Weights of a small transformer language model: vocabulary 3260, LayerNorm before each block.
MLP neurons of a small language model. Each row is named by its layer, matrix (gate and up: input weights; down: output weights) and neuron, and shows model dimensions 208-303. Each number is 128 + 32 x the weight over its row's rms, rounded and kept within 0 to 255. Numbers have three digits each. A neuron's up and down rows have the sign that makes its largest values positive.
Before each neuron's rows, "fires in" lists the words (lower case) most often at its 100 highest values on Wikipedia text that the model never trained on. A number after a token or word is its count.

fires in: "at" 63, "by" 12, "of" 6
L10.gate245:117100076152117151183106130137168109102113136151149143133101050166142135090102075174177144151165101091146103145094135093160106073140136142139121129122101093112119068128113116185103105127105129093153088136117096092077051032182166137136136163129146107104109151112085086112101108135100144108
L10.up245:108204142169141102156077057171133161156140119137158116106164111135118078112108018109177192108121096146119127147150191129144120191172173102125087093117138169149145145117152125144104040102128095129115113174126173053126128120096149092157166125116167143206100144192129148150156118153091098139
L10.down245:097098118167176109073086079091125115112172155119149131189144162126076119103190112107104166116098105177160126164177097136178079116137097113155143104137142152102155180130201124122114108119093161099109150142162128123119067093111128139141117159107150141161127154141096164118169098174127137206

fires in: "was" 49, "won" 7, "of" 7, "for" 6
L10.gate608:138070089206108085126135066127154135128174147124197106102134096145139162037101090128103165150094094121113193151149121093121171114081168101126135061143149108076105147136177129239119114170137133065115105159138152090129051110171113160147123106138138189113085115159107098154150099118129141094
L10.up608:159154133116096144140178132100135144093144143106095097107083056161172139120131141113147096130118121172170154085102117150122163112070116052071159141091098164120121138112123132105159091108127119124145104148124082119155120110088189111099109171103107163173174106105127129173127130092155100163
L10.down608:103146110203159108126102146093107106126102111091133133210217115164127113170141110121113067180163101109130101109130143121097151155197122137157124140106121133127153100064118117106140113143042134083127146103125161152140112113116093102130161128091112176171124170105159134166134166061089142126

fires in: "of" 16, "by" 16, "former" 15, "latter" 5, "previously" 5
L10.gate361:194136193113129136121196073047113129147089105149117133102101084127068096087109099129145109092103151153116121129069117099172124114104153114154147186146079140167155174077159090147153149111163141120118138176216117112142123127155071156086120108091152144118116127101119105118097097162154088084
L10.up361:136136092113109100139132115098135120230187189147115078118139149116065176036140146084195134118166117108152113076148094100105217174101202121117145142136118112155124171128173128084145115121153079155115127103126163125153113119111108099093117090099118135124085182126087116086142066094153126152
L10.down361:100126099116120146080125098067097104174130132095132104146127061163077088154099091144119107134118109110159132114130122121095097120115138177107072165150119065133060121178134144119146152177161152117167136119112107140083098140143074123154086136075108172111151159164122130127147083119189083121

fires in: "in" 40, "for" 23, "of" 13, "on" 11, "after" 6
L7.gate379:138144144160144203136156192068092157097100135123167134110096119131202155144070095120099121031128151089139101102087197105119102082152131212156146154101137186111103143101156125093125115111089102108183187145137113068231126159144146073131153136168139107123101123150118136100070129111125113094
L7.up379:124102143103114216053139165123155121098191187131128109057117074163151148101101133104150118138151132083134130091176119136129188133105057095125181163133107145068135137121097135123145103083161125062110126144119152110147177098124162162072109110061115148128134137119135139166174079157148099123
L7.down379:109137119094121138139106149169124055124089160130173118130070120138100131161109124126149160122156147056105095081084151082129127124088093103103152199113096124125149127124086140115129170132117141153121162161119078093138107157094086129139175096118175080115128150161153136146119109117093117113

fires in: "well" 17, "world" 13, "years" 11, "year" 11, "career" 7, "day" 7
L3.gate1494:090172130118189159107140091137123156133120084163159120148131157169154126119122107163112139106120108107170129113124136122147111105088148134144170080140155084124172182086117151085073112136199095074122124115155090124110097106163089123152162178155138123108105155123078078113130118109168127108
L3.up1494:082148097143210132118177093141157091108145158128159141116156121135139098103061118144182111109148128104126093170167183107129103071049120068097149125112185098088094161151157133104080194155128107150126141114196075093092118112120111092129148135157063065096135164055142114143128134172123128151
L3.down1494:137106112124145145106138110126095149146063104129133089106157149166117085123110145118176059131179148139132097121041127185100126106061106125147162096098183133127098217123126101100112156141092070159141098108105117166135116131153089138120100140156100081151113176153131126119154194154096125135

fires in: "school" 20, "university" 18, "college" 8, "education" 7, "teaching" 4, "schools" 4
L3.gate50:144155118113110119136110053118190079113134126175144064093150133131130106162067061098145127190135134181114147120166148115122142104138142164134190166123194103142105093105124111166101107135122089153091099079161151090092099091145109095109120137140196155160156158100116136135132127098117115156
L3.up50:097116072091149154106095134121170112108138181140154139085193140126113106217098149114148164245147120145119144148134174105159079121157161206130144131125092075066093094155102087102084137115103112114125113126140131049081107075147151117161129171141132165118093120061110139219153173112137111135
L3.down50:119133078084143118086049084097131119116171126129134094093159105144098119194109156097222130147162149174109142155121144120146144147144151127123132117143115109149094152115128110125091137135108115131076058110125165106147102101079104124127103111120107188176166183163074107132123108103165103098

fires in: "of" 27, "by" 22, "among" 5, "bring" 4, "forced" 4, "pld" 4
L8.gate601:141107144121111110126140066185181173173118117114103160150119152157097221154122127108103116140181148151150113110131066071079157170113160113126111178110088150120155098159161123090122116099092133187081187164145158138141048139109162175139157139133160124158084134112118170123095090084137163128
L8.up601:097127114107170084184129093114185163153135143167164132101133138067097074141158103128136182175078169172105076096144158115095185200139108134129139095123089158159094068087115124141167149106082162121125111108109118132098090157127086137097129125155168093113061153133105190134118089173156084110
L8.down601:090157138118181076050094082202203107102157136101131106105168120170061111176131166151095073152111095197127098078180066156167133118087142117106128117168120106115107132153101089114165129154154144106135099124170094117107115160146063157100112124181140126147051110143118180089122105139087095120

fires in: "years" 34, "year" 28, "issues" 6, "weeks" 5, "centuries" 4, "time" 4
L3.gate1385:220084116185139136114142157087110087075135130139139159203165144120107143118149136208160093035140100096114150135083128108147131148067081116085084085199118139154131126115106144101095153125117109108101173153182115188093177105147073135105124137141169067154109151127087152134095126104156102115
L3.up1385:180111166151094158168090106083050076073120110106096142146113111105135101119140146151148126054162085069119118127117155107125171173141121113134125162150146143108160159098139171132123185077152155125131098153153095160123188110163073078109115126178105128132154174113113096076076115085120130182
L3.down1385:150106153098087112090117090107111107103135128131148138081202078155098106075078155091194140144136130137125118143125119216113128130126135124085094122079186147142082093141106098145092170157109126144133071165139168112119132174143101143065131118091084082085121100141152077044095140139118110134